python train.py --hidden_size=256 --intermediate_size=1024 --init="trunc" --dataset="wikipedia_en"
MLP neurons of a small language model. Each row is named by its layer, matrix (up: input weights) and neuron, and shows model dimensions 144-239. Each number is 128 + 24 x the weight over its row's rms, rounded and kept within 0 to 255.
A block is one neuron, or neurons of one layer that tend to fire together. After each block is what it responds to, as a language model described it from the Wikipedia text at the highest values.

L5.up171 [166 121  95 113 145 135 144 109 111 121 110  79 160 153 130 127 108 118 157 130 148 126 139 127 127 143 138 142 118  86 141 131 144 118 147 104 156 189 135 145 107 122  92 133 113 161 154 102  85 167 146 133 139 112  89 146 112 115 166 137 131 126 119 150 115 141 131 105 100 132 130 136 100 111 122 150 117 134 167 109 135 139 188 149 140 112 115 129 169  88 132 127 149 143 142 120]
L5.up454 [143 101 130  89 114 105 132  90 144 102 141 132 155 121 148  97  90 155 146 143 161 123 122 178 120 110 123 132 139 108 115 100 144 118 107 134 191 168 117 144 141 109 103 145 113 108  92 125 105  97 115 173 137 121 118 166  76 123 134 126 130 128 149 129  91 118 130 122 162 137 129 131 142 150 134 131 148 146 127 111 124 121 166 116 115 140 125 104 159 103 126 147 138 148 152 145]
L5.up459 [140 142 130  94 133 150 120 149 152 126 145 171 175 127 155 156 118 144 151 153 154 137 158 142 167 126 142  90 112 118 100  83 104 130 149 102 142 115 146 142 100 107 138 125 123 141 170  85  82 117  94 119 139 140 163 107 118 161 134 146 128 140 141 126 120 156 101 101 137 119 127 131 156 133 104 148 144  92  74 111 129 127 148 156  90 145 114 163 102 117  83 142 142 153 161 149]
L5.up491 [129 125 109  72 148 165 111 111 162 172 141 143 102 152 113 130 147  87 141 120 146 107 153 145 112 109 167 136 171 120 123 139 140 126 171 114 133 141 113 175 127 102 196 145 118  81 129 156 120 108 176 131 118 129 142 164 112 140 147 132 131  89 118 173 126 151 110 103 103 149 126 118 114 152  77 148 114 113 133 148 162 121 177 144 105 118 121 126 179 113 126 145 128 173 112 172]
L5.up553 [152 143 105  75  91 168 166 170 168 125 136  93 113 122 132 146 178 136 143 128 106 145 163 144 126 109 134 128 118 139 120 104  77 120 110 142 108 123 120 131 128 115 158 133 102  68 147 119 131 137 103 178 165 149 135 145 134 105 134 168 154 129 117 138 135 115 116  73 133 129 148 108 132 150  91 171  88 102 107 154  86 159 182 124 135 153 128 133 120 125  92 149 147 134 107 150]
L5.up891 [166 117 139  91 118 138 128 102 139 140 120 135 137 143 130 122  94 136 127 158  78  88 126 179  83 107 100 120 150 104 107 119 149 127 131 170 132 130 135  98 124 115 149 105  94  91 168 162 105 132 108 110 157 139 140 129 121  90 124 136 126  99  95 119 130 163 160 119  80 140 124 145 149 111 145 140 157 153 103 173 121 114 108 131 117  92 168  73 101 126 134 111 101 176  87 127]
L5.up930 [128 106 121 157 140 147 179 114 160  95 121 129 118 120 119 163 125 126 129 125 117 128 165 145 109 115 110 114 128 126  94  89 118 127 130 165 125 124 130 132 120 106 157 119 145 141 148 163 131 117 119 159 138 161  96 111 125 137 135 167 101 120 111 164 123 109 117 114 128 116 101  95 177 128  89 125 124  88 171 135 163 112 122  98  89 119 131 161 161 133 128 165 117 134 152 144]
L5.up968 [123 153 115 112 104 133 122 182 162 159 163 110  94 116 129 111 151 143 141 117 120 124 137 133 150 108 130 116 167 156 134 161 145  98  89 155 129 118 116 136  87 146 121 132 121 167 129 125 143 115 170 119 101 122 159 124  95 103 117 133 148 136 131 154 151 126 115  79 111 109 115 144 151 138 134 182 124 123 154 147 105 135 134 163 100  99 151  89 104 126 127 145 129 131  96 141]
Description: Of after quantity nouns. Mostly "of" following collective, quantity or kind nouns (series of, group of, kind of, roll of), plus scattered mid-word subword pieces.

L7.up59 [130 155 143 135 145 109 120 166 144 159 112 128  95 127 143 129 122 146 109 109 154 125 113 131 138 114 157 134 149  96 103 108 148 122  92  90 126 153 119 155 122 111 133 147 132 134 101  85 119 149 164  91 151  86 129 136 119 129  87 132 123  85 100 158 179 139 155 138 122 100 115 127 130 116  97 159 104 138  94 115 131 104 105 177 114 116 144 120 134 112 139 128 126 134 140 169]
L7.up248 [ 94 157 171  90  94 101  84 100 130 179 138 169 140 110 166 138  85 119 141 106 166  86 138 153 143 103 109 128 152 123  96 133 129 120 150  95 104 104 129 118 152  94  76 166 123 103 150  93 105 104 119 106 167 133 116 160 114  99 168 148  91 120 101 141 156 172  97 135 169 124 110 135 136 149  95 164 144 129 131 116 116 113 112 144 112  93 132 159 155 142  86 158 162 113 131 142]
L7.up435 [175 173  93 113 126 101 140 121 128 123 116 104 102 117 150 131 120 126 139 143 155  90 138 106 123 137 141 116 141 123 109 149 134 134 119 102 154 120 152 131 149 118 127 112  99 198 109 115 149 115 122  79 160 137  99 145 102  92 115 132  97 171 121 120 121 186 152 113 109 142 115 155 137 170 134 133 100 114 104 167 136 104 128 147  80 134 134 154 114 156 137 156 108 106 141 141]
L7.up678 [152 146 109 144 106 122 125  96 107 144 138 133 101  91 162  74 105 113 141 145 156 103 151 158 114  98 128 135 107  93 118 131 128 159 110  71 129 135 125 174 149 112 125 144  99 131 100 125 106 121  75 120 115 112 143 111 102 167 156 139 111 128  88 110 112 144 159 148 113 154 142  85  95  91 108 187  94 152 157 117 123 137 139 176 111 136 149 130 159 140 165 137 137  96  92 179]
L7.up831 [112 163 129 115 158 110 137  97 101 133 113 101 126 153 159  96 129 154 113 109 115 113 144  88 122 159 127 114 150 168 122 118 142  89 127 132 130 171  85  97 121 151 111 117  83 107 124 106  94 129 113 155  81 132 110 143 123 122  93 133  99 120 101 133 125 152 154 134 137 156 114 143 165 129 149 119 108 145 114 176 132 110 135 121 121 136 115 131 151 159 139 130 119 170 106 161]
L7.up928 [111 127 112 119 125 145 155 119 158 127 134 119 141 117 129 107 130 165 144  82 100 139 102  95 101 116 168 159 147 159  79 105 142 118 118 157 171 164 108 124  97  83 131 100 116 174 114 105 164 114 139 121 147  97 132 142 123 141 119  90 129 128 139  79 177 114 146 196 115 117 118 116  97  69 138 160 132 177  83 126  87 123 137 154 125 167 107 134 135 132 157 115 135 111 112 156]
L7.up959 [130 161 117 126 100 117 166 180  94 123 119  73 147 107 139 137  94 136 111  91  93 144 181 151  85 131 155  89 180 158 146 128 101  99 175 141 156 131 149 139 115 131 121 129 100 168 112 134 103 122  60 146 121 123 114 129  91 119 118 137 110 129 140 120 147 152 135 170 129 128 118 136 125 132  78 130 136 180 168 107 152 142  99 168 147 129 114 129 147 113 111 147 129 160 110 112]
L7.up970 [103 114 145 124 133  77 140 107 106 134 134 104 156 127 137 121 160 135 149  97  94  97 137 118 115 142 149 138 137 144  90 116 163 145 123 139 152 119  99 112 106  90  98 110 157 164 126 133  73 116 127 122  95 131 113 113 184  98  88 124 140 155 130 127 173 171 124 140 137 116 138 172 160 122 138 127 118 107 104 183 143 150 113 149 110 143 122 111 127 130 179 125 164 143 106  98]
Description: Sentence-final periods. Full stops ending a sentence in Wikipedia prose, ahead of a new capitalised sentence such as "The", "He", "However", plus occasional section-break newlines.

L5.up28 [135 124 143 119 140  94  92 110  76 142 116 158 114 111 133 115 139 150 104 113 186 141 157 156 130 125 134  86 171 103 153 162 123 101 135 127 136 163 112 110 147 153 127 113 100 133 128 106 106 130 171 122 153  81 147 101 114 130 101 126 155 152 131 135 140 159 142 120 100 118  88 116 145  98 115 155 120 132 139 137 168 158 102 154 170 147 100 137  90 188 127 123 129 177 110 142]
L5.up34 [138 122 148 133 113 110 149 174 159  91 107 109 114 138  99  80 137 145 113 103 145 121 185 161 119 175 134 129 138 130 112  98 112 111 148 115 145 141 102 121 152  90 110 115 101 114 160 110 122 110 164 105 167  84 100 153 119 137 106 121 133 177 137 130 139 138 156 128  82 129 121 176 129 148 128 111 113  96 124 126 134 110  87 124 119 173 111 116 108 162 123 143 153 121 145 133]
L5.up158 [145  81  86 122 115 107 117  75  96 159 151 110 133 134 125 125 167 155 129 106 105 133 145 139 131 146 139 129 157 140 149 105  86  96 129 154 139 146 159 113 159 128 125 134 108 103 131 119 114 132 146 165 160 128  88 128 100 129 116 125 119 143 158 112 106 123 147 144 104 117 132  96 142 100 114 151 120 133 115 137 143 108 123 135  89 174  86 127  91 181 158 155 123 149 132 160]
L5.up473 [ 98  99 120 144 139 132 144 165 128 113 125 130 106 108 139  95 149 166 132  84 144 106 139 109 164 168 150 123 122 170 125 153 101 121 108 142 171 115 157 122 158 130 132  83 142 140 161 116 134 153 142 124 169 135 122 118 165  98 127 137 126 106 131 151 111 144 129 137  87 155 126  86 141 113 100 164 123 131  99 128 147 120 151 122 127 152  96  85 106 153 139 162 130 126 141 141]
L5.up684 [118 106  92 136  79  99  82 114 123 134 126 105 144 115 116 106 117 122  95  94 148 109 130 119 119 135 114 130 100 130 165 145 108 132 124 168 152 112 161  83 126 137 104 134 127 153 147 101 106 137 113 121 139 157 193  94 140 124 113  96 114 115 145 178  88 143 151 154 107 157 104 113 168 128 148 169 114  95  98 143 130 115 146 127  90 167  86 140 118 140 131 183 164 165 154 144]
L5.up731 [127 160 180 159 107 118 152  96 129 113  60 148 137 146 130 112 117 139 173 130 138 144 197 171  95 185 104 147 156  86  99 129 114 117 115 125 107 105  87 112 135 100 129 133 115 148 154  92 136 149 119  91 123 114 113 125  78 124  63 131  93 150 134 105 138  94 141 168 157 103 160 128 126 128 111 129 116 115  82 111 165 141 132 151 103 120 140 127 147 125  86 134 130 123 126  93]
L5.up758 [116 121 134 123  91 156 108 104 162 126 146  96 109 117 139 131 126 163 100  92 110  93 165 139  85 166 116 115 146  89 125 117 159 101 114 142 129 133 132 102 165 139 142 114 106  85 144  87 103 145 140 171 158 140 129 131 171 142 129 149 130 117 123 144 137 170 175 133 136  88 141 127 172 115 108 111 119 129 109 121 145 102 125 168 102 141 110  92 127 118 201 139 129 163 130 108]
L5.up974 [ 92 158 147 134  89  74 143 112 169 114 124  89 127  80 130 135 159  47 128 114 172 124 147 142  63 109 109 117 135 147  74 128  76 161 144  99 137 165 134 167 152  83 148 154 114 146 147 133 105  97 100 132 131 113 102 128 109 155 112 145 111 100 127 162 147 125 108 150 143 139 173 147 122 132  87 105 167 124 113 145 136 126  96 107 117 166 101 106 107 133 145 150 163 133  93 176]
Description: Sentence-ending periods. Periods ending factual sentences in biographies and narratives, often after a place, institution or team, e.g. "High School.", "Mallorca.", "in Lyon.".

L9.up478 [133 116 136 125  75 135 112 130 120 125  60 111 136 131 149  89 112 123 126  76 129 112 118 160 109 155 128 129 163 130 143  95 113 154 101 167 180 138 139 109 108 109 137  98 119 154  96  77 107 159 128 104 142 156 166 139 126 129  98 144 112  97 118 134 101 133 117 171 126 130 108 104 167 102 102 138 132 155 104 159 132 128  92 115 165 147 109 138 145 108 107 141 122 167  97 138]
Description: Sentence-final periods. Full stops ending a sentence in encyclopedic prose, typically before a capitalized next sentence, such as "built." and "Vlissingen."

L5.up238 [148 130 141 123 119 149 148 114 111 105 122 134  95 114 136  96  99 133 139 179 146 148 111 156 126 135 125 133 115 111 154 146 149  86 101 147 141 132 120 117  99 160 115 110 130 124 140 103 103 135 125 121 109 126 139 126 153 176 129 132 140 132 144 116 161 155 119 123 133 110 116 147 126 105 122 138 126  82 117 133 114 104 132 152  96 144 109 113 122  93 109 143 124 121 153 145]
L5.up448 [ 96 136 143 130 101 115 144 123 111 113 117 112 104 122 132 141 105 155 102 120 143 121 103 105 140 112 116 123 192 110 178 140 124  87 141 140 155 114 112 127 122 122 115 103  96 124 120 151 156 141 181 121 141 144 131 121  97 151 171 116 128 189  64 109 142 148 121 115 127 131 146 112 136  97 143 136  80  80 147 155 167 108 145 139 124 108 118 133 187 114  92 135 118 134 124 142]
L5.up637 [130 134 132 169 130 114 132 153 170 133 121  62 132 128 155 118 124 141 153 131  69 168 160 110 118  97 111 131 126 138 143 120 113 126 153 139 137 138 120 158 105 164 141 138 153 118 119 117 107  95 166 121 171 135  76 122 121 132 101 164 103 140 156 130  93 162 109 114 102 193 106 144 145  97 110 156 149  93 171 149 101  72 127 147 138 110 142 133 125 127 115 127 105 145 151  94]
L5.up718 [120 135 145 143 177 122 198 124 172 110 147 124 105 129 133 121 163 144 172 149 152 161  95 152 141 154 169 115 109 161 129 118 133  98 132 163 123 148 143 112 148 114 144 110 132 156 144 114  74  96 116 124 142 123 141 143 135 142 119 131  98 195 143 123 172 155 133 125  88 105 190 155  88 140 146 133 120  99 162 169 108 102 105 149 147 148 123 122 150 117 162 144 119 194 146 117]
L5.up770 [117 162 104 173 155 116 149 119 128 127 131 108  78 161 143 122  96 119 103 149 107 127 117 129 150 128 116  82 135 156 123 120  96 137 128 153 165 157  96 134 103 129 148  98 154 129  86 178 144 127 133  91 134 139  91 149 106 126 137 138 139 137 110 136 106 171 183 132 141 147 144 100 154 111  78 151 120 109 142 159 159 174 161 123  93 120 110 129 142 138 132 122 109 143 141 113]
L5.up860 [114 121 146 129 151 101  93 152  89 177 158  97 139 109 181  96 162  77 126 139 138 129 147 143 129 135 137 145 133 120 121 148 170 146 127 181 149 111 137  99 116 116 148 127 157 147 122  86 114 139 169 141 142 125 104  93 126 120  90 151 130 133 121 126 119 151  84 155 113 138 164 135  87 122 124 146 121 133 142 145 123 111 153 119 129 143 165 117 106 151 132 139 123 154 121 136]
L5.up989 [145 128 151 164 132 122 155 153 147  94 161 124 105  51 146  82 133 106 130 130 139 164 150 147 154  79 147 139 146 151 106 158 129 135 134 124 131  91 135  82 140 118 105 127 126 101  60 119 104 113 145 134 103 124 112 127 106 119 158 112 102 123 138 142 133 159 118 127 133 155 198  98 110 131 152 132  64  82 132 101 142 137 122 125 169 152 146 133 159 187 162 103 155 157 102 128]
L5.up1019 [106 155 149 109 134 117 113 112 162 141 159 103 105 135 114  90 145 127  93  75 126 104 146 121  99 101  86 149 153 111 136  95 140 137 135 154 153  97 149 104 154 158 113  70 120 174 121 135 158 152 103 119 173 129 121 142 150 110 153 128 142 156 116 130  86 165 102 110 131 128 126 115 122 128 130 149 126 158 163 145 128 142 149 118 119 116 114 135 141 105 116 153 137 144 116  62]
Description: Nationality suffixes; initial Ch/K. Word-final pieces of nationality and language adjectives (Gree-k, Dut-ch, Hungar-ian, Engl-ish), plus word-initial Ch/ch/K pieces (championship, Christmas, Kansas).

L7.up116 [141 156 119 138 158 142 151 164 118 158 137 104 180 121 153 106 124  95 126 114 137 140 159 119 145 106 160 150 121 113 125 127 133 129 100 146 138 141 117  98  96 121 154 205 123 109 160  59 111  86 178 116 164 127 113 188 147 112  92 111 155 150 132 101 137 153 104 142 175 122 143 115 107 136  99 122 107 106 145 147 144 121 143 152 116 120 155 110 126 143 122 152  71 149 120 129]
L7.up202 [139 130 140 110 100 133 120 143 133 141 155  78 119  99 135 143 109 135 139 106 144 143 114 131 152 138 124 139  92 113 113 159 136  92 139 140 128 124  85 112 139  91 176  80 142 117 167 129 131 115 143 148 162  80 118 129 135 119 101 151 142 144 158  88 163 129 131 120 121 114 111 121 118 119 138 127  90 108 124 172 169 145 117 150 105 153 137  93 170 143 149 162 121 126 181 183]
L7.up272 [130 124 123 114  68 146  88 138 144 129  99  82  99  96 172 107 152 123 127 160 114 101 112 144 160 112 125 109 161 139 133  99 141 122 137 159 128 117 135 156 121 119 129 123 168 151 104 114 116  97 106 134 138  98  81 114 147  87 129 141  70 112 153 118 105 117 169 142 133 140 123 134 168 120 119 175 136  95 150 148  74 122  74 148 122 155 131  80 123 141 100 123 130 140 113 143]
L7.up297 [129 126 122 105 165 132 137 137 136 129 143 122 122  98  97 114 115 129 127  79 113 157 146 167 186 130 139 156 128 119 111 130 136 118 117 147 103 121 139 141 142  94 142 111 128 109 127 134 165  85 136 147 156  98 118 154 112 136 135 158 126 142 115 121 142 128 171 138 148 156 172  99  84 123 103 127 123 148 173 129 122  75 134 173  80 134 169 110 178 146 126 129 151 148 159 125]
L7.up300 [ 74  97 101 119  94 125 142 116 161 116  80 137 146 150 120 144 120  70 110 105 139 122 110 133 120 151 101 160 108  64 113 110 103 113 150 139 152 127 111 160 133 164 168  90 107  99 186  81 137 115 120 135  99 125 140 183 131 151 146 118 152 104 158 146 134 145 174 112 132 158 148  82 117 135 146 115  96  90 121 135 132  87 135 141  87 112 139  76 130 116 178 143 138 145 139 142]
L7.up305 [139 119  98 137 113 123 150  97 170 109 155 142 167 154 110 133 118 115 110 135 113 158  97 111 119 131 101 120 144 146 103 120 166 106 137 142 147 172 152 100 137 156 119 133 138 150 152  96 114 129 143 144 132 118 100 136 104 101  89 167 127 135 130 141 125 142  65 113 108 156 138 100 120 117 101 187 129 144 164  99 106  98 102 166 154 161 137 157 105 156 131 118 116 125 114  80]
L7.up336 [131 139  92 122 138  94 144 124 144 116 155 128 153  85  95 101 138 134 118  76  60 143 159 163  87 133 146 130 103 145 102 162 128  87 154 100 147  73 147 151 107 117 112 106 151 122 122 126 110 140 129 140 155  61 107 132 121 131 108 119 126 155 116 119 108 127 116 119 157 150 132 106 109 115 148 148 140 119 142 152 106  96 172 159  93 140 117 150 127 140 176  94 131 164 142  99]
L7.up777 [135 154 105 131 128 126 142 153 158 115  74 123 111 184 103 104 127 145 145 121 119 144 115  91 147 153 130 114 129 150 140 115 123 106 111 164 156 123 115 124 130 101 101 131 104 151  85 122 128 137 167 159 168  91 129  73  72 132 171 156  73 157 173 116 146 167 114 134 110 150 116 125  84 136  99  96 135 116 165 113 136 149 127 105 139 122 102 116 168 130 140  93 106 164 156 140]
Description: Word-initial fragments, opening quotes. Fires on the opening quote mark before a quotation and on word-start pieces like Ch/ch (Charles, Chinese, chaplain, children), plus a few v, He.

L9.up893 [ 88 103 112 118 121 145 156 153 147 108 120  85 111  98 137 118 118  94  84 145 119 113 106 140 121 141 116  60 115 142 148 120 125 122 134  88 148 130 129 147 121  96 129 152 133 120 135 171 143 152  86 129 148 135 111 146 116 116 126 135 129 108 146 141 115 137 117 120 103 139 112 139 121 116 110 128 149 102 126 120  86  81 140 108 115 112 167 124 151 114  97 129 139 204 125 155]
Description: Preposition "of", coordinate symbols. Mostly the word " of" after nouns or verbs (medley of, made up of, constructed of), plus degree/minute symbol bytes in coordinates and mid-word fragments (-ed, USD).

L9.up250 [133 122 142  93 137 108 131 113 109 129  96 149  76 121 115 132 101 128 110 122 108 130 150 118 149 139 100  98 109 147 100 148 128 108 137 106 149 100 156  98 142 129 144  89 127 135 129 141 118 127 103 146 126 126 145 112 135  94 112 111  82 113  81 128 108 157 133 115 120 145 115 164  86 172  66 128  98 148 129 151 112 112 102 134  99 134 127 136 176 162 132 133 131 123 144 137]
Description: Past-participle word endings. Final word-piece completing a verb, mostly -ed/-ated/-en past participles, often passive before by/to/in, such as observed, attacked, known.

L9.up416 [107  83 141 107 147 127 152 105 124  77 126 123 130 107 136  90 184 163 148 162  92 144 107 139 146 105 136 153 153 148 146 159 122 134 107 126 136 143 129 129 156 165 121 106 139 140 124 129 128 118 144 140 112 128 144 109 122 120 115 158 142 134 145 182 114 142  92 110 137 132 140 137 128 129 125 142 109 106 133 156 144 131  97 127 114 101 157 101  93 124 108 108  85 192 110 128]
Description: Word-internal "ch" fragments. Fires on "ch" or "h" pieces inside a word that continues in the next token, such as Ch-ina, ch-ildhood, C-h-arlotte, offs-h-ore, and occasionally other mid-word pieces like skil-f-ul.

L5.up12 [135 108 179 134 120 123 136 114 143 134 149 124  85 125 157 132  93 138 127 173 110 157 154 129 154 124 100  95 130 147 115 160 173 123 149 100 110 109 109 156 135 102 183 128 128 129 128  95 164 140 115 150 146 127 144 148 124 118 155 104 111 120  84 134 152 141 133  82 146 157 118 168  98 117 110 127  90 130  81 118 130 139 111 102 135 157 167 145 162 133 109 112 110 153 164 157]
L5.up150 [142 128 136  94 125 145 123 120  81 101 125 137  95 128 124 139 128 107  96 141 135 114 137 140 110 189  95 110  89 174 114 124 124 149 123  93 146 154 153 141 153 108 120 124 137 137 144 108 125 131 110 153 100  99 121 105 131 136 109 153  94 127 124  97  68 137 116  93 121 147 104 129  95 139 116  75  82  95 126  86 148 123 133 149 110 108 122 156 161 112 139 118 105 156 127 150]
L5.up307 [135 110 153  96 134 110 140 154 131 113 114 132 110 131 135 172  84 124  81 131 101 162 128  88 143 125 154 112 161 101 110 122 152  97 138 114 159 136 123 101 128 132  99 160  99 133 133 119 123 149 157 138 165 191 104 156 110 105 118 131 137 123  69 134 148  99 121 105 141 110  87 167 120 137 172 117  99 122 152 163 123 144 126  81 129 136 142 147 114 166  89 141 133 120 145 151]
L5.up322 [124  97 167 104 102 145  77  76 109 120 127 122 142 165 118 120 111 160 113  67 141 123 154 140  81 139 106 118 107 130  75 158 128 129 109  95 110 131 173 112 108 107 136 104 151 149 153 152 122 101  97 126 123 125 157  97 114 150 136 104 124 134  87 127  78 144 109  92  83  89 139 140  88 153 112 123 141 177 121 123 110 146 113 108 102 135 134 148 160 174 150 127 111 165 144 138]
L5.up732 [116  77 135 100 130 175  97 148 147  84  98 192 122  96 161 126 118 112 108 160 149 117 166 168 124 131 153 147 133 105 126 104 162  67 107 127  99 151 150 163 102 130  98 104 123 124 102 135 124 149 137 144  99 122 144  98 108 105 126 101 140 127 154 128 115 152 127 132 125 148 145 132 136 106 116 131 127 112 116 124 113 126 112 171 125 146 167 148 117 120 115 135  97 160 128  92]
L5.up833 [141 118 122 103 133 105 127 166  46  87 142 108 126 119 154 114 118 134  95 169 155 123 180 140 120 132 161 135 153  78  65 156 164 155 148 166 134 103 182 109 137 142 130 156 152 153 108 140 118 135 150 147 102 108 118  99 134 155 112 103 144  92 109 123 104 139 148 125 110 128 109 152 134 170 138 102 102  87 110 147 140 136 115 107 134 127 123 150 132 127 162 101 125 160 117 170]
L5.up849 [131  74 148 156 116 125 142 140 118 128 133 159 114 130 147 175 116 126  95 151 141 142 140 129 152 146 103 112 152  78 118 101 147 121 113 130 133 167 121 158 158  86 137 132 114 143 109 144 126 162 137  95 128 121 148 108 119 123 111 145 117 136 106 180 132 123 165 107 146 114 132 141 109 146  53 139 155 137 114 139 117 128 183  82 102 116 123 166 142 116  97 106 129 124 128 141]
L5.up1009 [103 110 146 119 115 150  74 165  80 111 148 124 120 135 155 127 145 107 106 141 114 142 162 112  81 165 103 103 145 131  98  79 135  95 132  80 133 131 163 112 144 113 144 109 164 129 127 143 148 147 127 138 122 131 113 153 109 144  88  97 125 133  90 146 104 134 110 141 105 112 107 144 111 134 130 118 109 148 106 125 121 125 143 143  97 144 171 168 177 133 164 127 116 144 173 169]
Description: Past-participle suffix tokens. Word-final suffix pieces, mostly -ed or -d, finishing split verbs in passive and perfect forms, such as complet-ed, capture-d, and recover-ed; sometimes -al, -le, or -ive on adjectives.

L7.up64 [120 119 105  72 145 135 129 113  94 112 152 108  98 152 131 146 108 114 139 145 101 131 175 131  91 147 142 122 181 105 110 121 128 112  75 113 123 109 143 127 115 124 125 138 157 145 122 124 119 117 119 194 116 149 136 136 121  94 127 112 132 122 153 118 143 140  95 116 117 103  86 117 127 134 121 136 148 121 156 134 166 150  97 107 135 140 118 123 137 180 124 132 127 111 135 147]
L7.up526 [128 106 163 104 131 157 121 131 155 115 143 106  89 151 133 148 153 111  75 102 131 133 188 157 121 135 124 105 116 115 110 114 135 123 127 129 148 123 122 128 132 135 105 138 131 135 100  93 115 146 151 142 151 136 113  99 126 132 165 102 111 118 117 130  83 160 109 106 114 149 156 119  89 157  74 123 132 132  79 147 104 113  83 120 145 111 172 160 197  87  90 137  90 146 128 139]
L7.up591 [ 63  99 122 133 150 124 160 124  89  89 177  92 118  71 142 124 133 136  85 114 102  99 125 156  72 153 145 137 154 107 131 123  60 125 121 135 119 127 133 130  78 159 155 124 188 122 146 108 103 129 107  74 148 120 114 129 129 114 126 148 136  96 116 119 131 147 142 126 114 111 133  82 149 139 121 123 170  97 144 193 106 103 105 142  98 152 112 162 142 115  82  99 137 152 157 131]
L7.up628 [117 102 114  81 121 134  96 136 125 109 138 158 143 184  91 156 137 136  88 117 181 129 133 146  89 134 108  79 149 156 101  88 159 159 116 119 140 119 115 163 104 149 134 141  96 128 111 123 140 133  60 170 122 117 139  68  98 128 112 101 104  98 126 124 143  97 126 151 131  87 112 131  77 135 112 150 128 149 137 151 161 103 140 148 118 117 170 190 157 117 110 152 120 122 108 121]
L7.up643 [134 126 160 104 119 125 102  85 130 104 141 163 129 141 154 138 107 111 116 180 133 133 145 137 107 151 114 129 167  81  84 166 160 132 154 160 161 110 116 139 109 154 119 116  85 122 140 150 167 162 164 107 153 122 150 149 127 130 116  87 121 131  95 103 113 134 113 143 144 119  85 131  95 158  83 107 113 148 142 150  69 129 129 106 101 110 196 177 114 118 131 138 152 113 130 171]
L7.up698 [134 122 143 116 132 127 177 117 106 128 107 135 125 128 160 137 167 110 101 170 124  99 134 103 128 116 150 150 135 101 135 109 107 102 133 150 107 162 122 122 101 171 145 146 135  72 110 137 102  97 114  97 174 117 150 140 118 102 107 118 100 150 139 133 148 142 110 173 124 117 124  91 151 109 135 126 139 155  93 106 111  90  66 113 109 144 149 141 150 129 104 108 111  90 126 178]
L7.up826 [162  84 138 167 118 125  41  95 137 119 121 124 160 146 150 149 127 142  68 113 114 145 139 124 105 111 110 112 148  95 146 127 130 144 127 132 135 193 119 162 154 127 122 138 135 120 143 169 116 109 171 165 131 150 134 102 100 146 118 168 129 137 152 134 105 141  94 135 143 132 157 134 167 106 118 111 125 108 116 162 127 121 124 121 141 163 123 151 128 147 134 106 101 117 123 146]
L7.up877 [152 125 155 109 133 159 100 144 112 148 167 100  85 115 189 132 108  96 140 160 127 153 150 137  88 155 189 128 125  97 164 108 139 136 133 133 149 132 107 134 118 153 116  92 159 148 134  97 179 142 156 144 122 106 132 135 142 130 114 108 120 144 154 170 127 101 109  84 106 115 121 124  86 143 130 133 113 134 126 130 113  95 110 110 108 156 112 126 160 142 147 143 126  86 149 155]
Description: Past-tense verb endings. Word-final suffix pieces that complete a verb split across tokens, mostly past tense or participle, such as oper-ated, found-ed, buil-t, sun-g.

L7.up312 [120 121  80 133 117 147 132 101  97  69 126 129 137 169 145 105 140 166 124 109  92 126 161 153 120 139  97 151  58 138 120 156 106 116 116 162  93  92 111 159  74  70 152 128 120 153 138 140 132 139 125 168 120 145  91 153 153 152  98 158 150 131 111 165 128 117 109 145 159 115 137 126 122 135 114 129 142 136 157  99 145 123 148  89 114 111 150 106 137 125  91 145 132 157 117 163]
L7.up386 [119 128 156 117  71 111 127 129 143 128 126 137 164 132 125 134 118 133 146  82 153 131 177 121 117 133  92 124  99 126  97 105 131 128 133 134 127 121 129 140 157 108 162 108  95 167 139 153 128 134  80 113 125 172 140  93 121 151 138 124 117 110 112 138 125 114 142  85 127 120 128 162 110 114  96 129  76 122 142 111 107 130 160 116 146 140 122 113 147 173 123 115 115 138 118  94]
L7.up521 [128 134  94  96 140 146 150 112 131 188 151 139 138 155 158 147  88 118 127  77 129  91 167 145 144 151 162 160 127 135 138 105 172 168 143 119 119 113 105  89 115 150 110 158 127 129 146 139 129 133 184 115 128 153 120 145 115 149 145 136 112 128 139 135 121 138 143 106 176 107 130 141 122 107 127 129 173 113 153 136  69 113 133 136 150 103 130 159 139 151 125  94 119  94  78 159]
L7.up702 [111 101 105 120  97 136 120 152 122 177 181 137 162 126 121 142 174 116 156  65 145  73 132 199 126 143 108 107 123 170 107  84 129 135 120 161 149 109 144 111 120  79 115 140 159 151 117 135  82 131 137 151 130 117 139 119 128 143 153 152 110 111 190 119 119 124 102 115 138 130 133 182 105 142 113 137  94 103 141  72 163 123 153  92 133  85 134 144  80 157 108 126 139  88 141 105]
L7.up704 [150 123 128 100 144 142 155 166 137 127 109 156 136 154 111 120 104 125 100  91 133  96 133 127 105 116 156 126  97 118 130 131 112 120 148 119  94 108  90  81  83 118 119 153 107 114 131 105  80 114 122 124 161 144 134 106  91 101 132  97 120 115 100 140 155 120 115 112 125 122  83 128  75 123 129 137 105 113 141 125 151 122 138 124 183 102 111 155 158 113 136 171 168 157 152 129]
L7.up719 [172 111 159 121 121 120 136  90 157 166 135 156 121 125  88 103 123  62  99 101 119 110 147 127 154 136 180  99  91 112 121 125 122  86  94 132 125 114 123 105 132 137 155 149 104 139 162 135 122 159 157  88 169  99 117 110 112 117 115 150 152 109  81 110 130 133 165  79 132 123 146 104 127  89 171 146 119 137 125 171 126  98 129 137 166  79 179 152 164 175 122 126 154 166 147 123]
L7.up760 [166 135 162  99 130 130 182 134 117 166 117 101 141 110 130 141 127 130  95 120 120  89 137 102 146 138 124 134 132 108 105 115  86  80 150 114 127 109 105 157 117 111 137 129 147 126 155 132 122 119 132 155  85 160 109 115 104  98 144 154 152 154 148 137  92 135 143 127 145 137 150 143 147  87 118  83 162 114 134 170 164 127 152 149 130  72 127 151 146 140  76 136 116 128 154 101]
L7.up912 [140 140  89 154  97 163 144 148 130 111  95 103 117  97 192  84 124 123 148  99 121 155 151 146 131 132 153  97 121  85 126 129 102  99 150  87 139 135  83 122  97 108 129 134 111 156 151 151  83 164 149 126 107 100 114 116 159 141  95 149 167 131 166 136 113 134  99 132 110 143 174  93  78 130 122 136  95 102 111  78 101 141 108 151 155  91 112 116 150 107 135  72 144 183 106 150]
Description: Possessive/partitive "of". The word of after an abstract or relational noun, as in level of, quality of, end of; occasionally word-final pieces like follow-ing, ar-ound.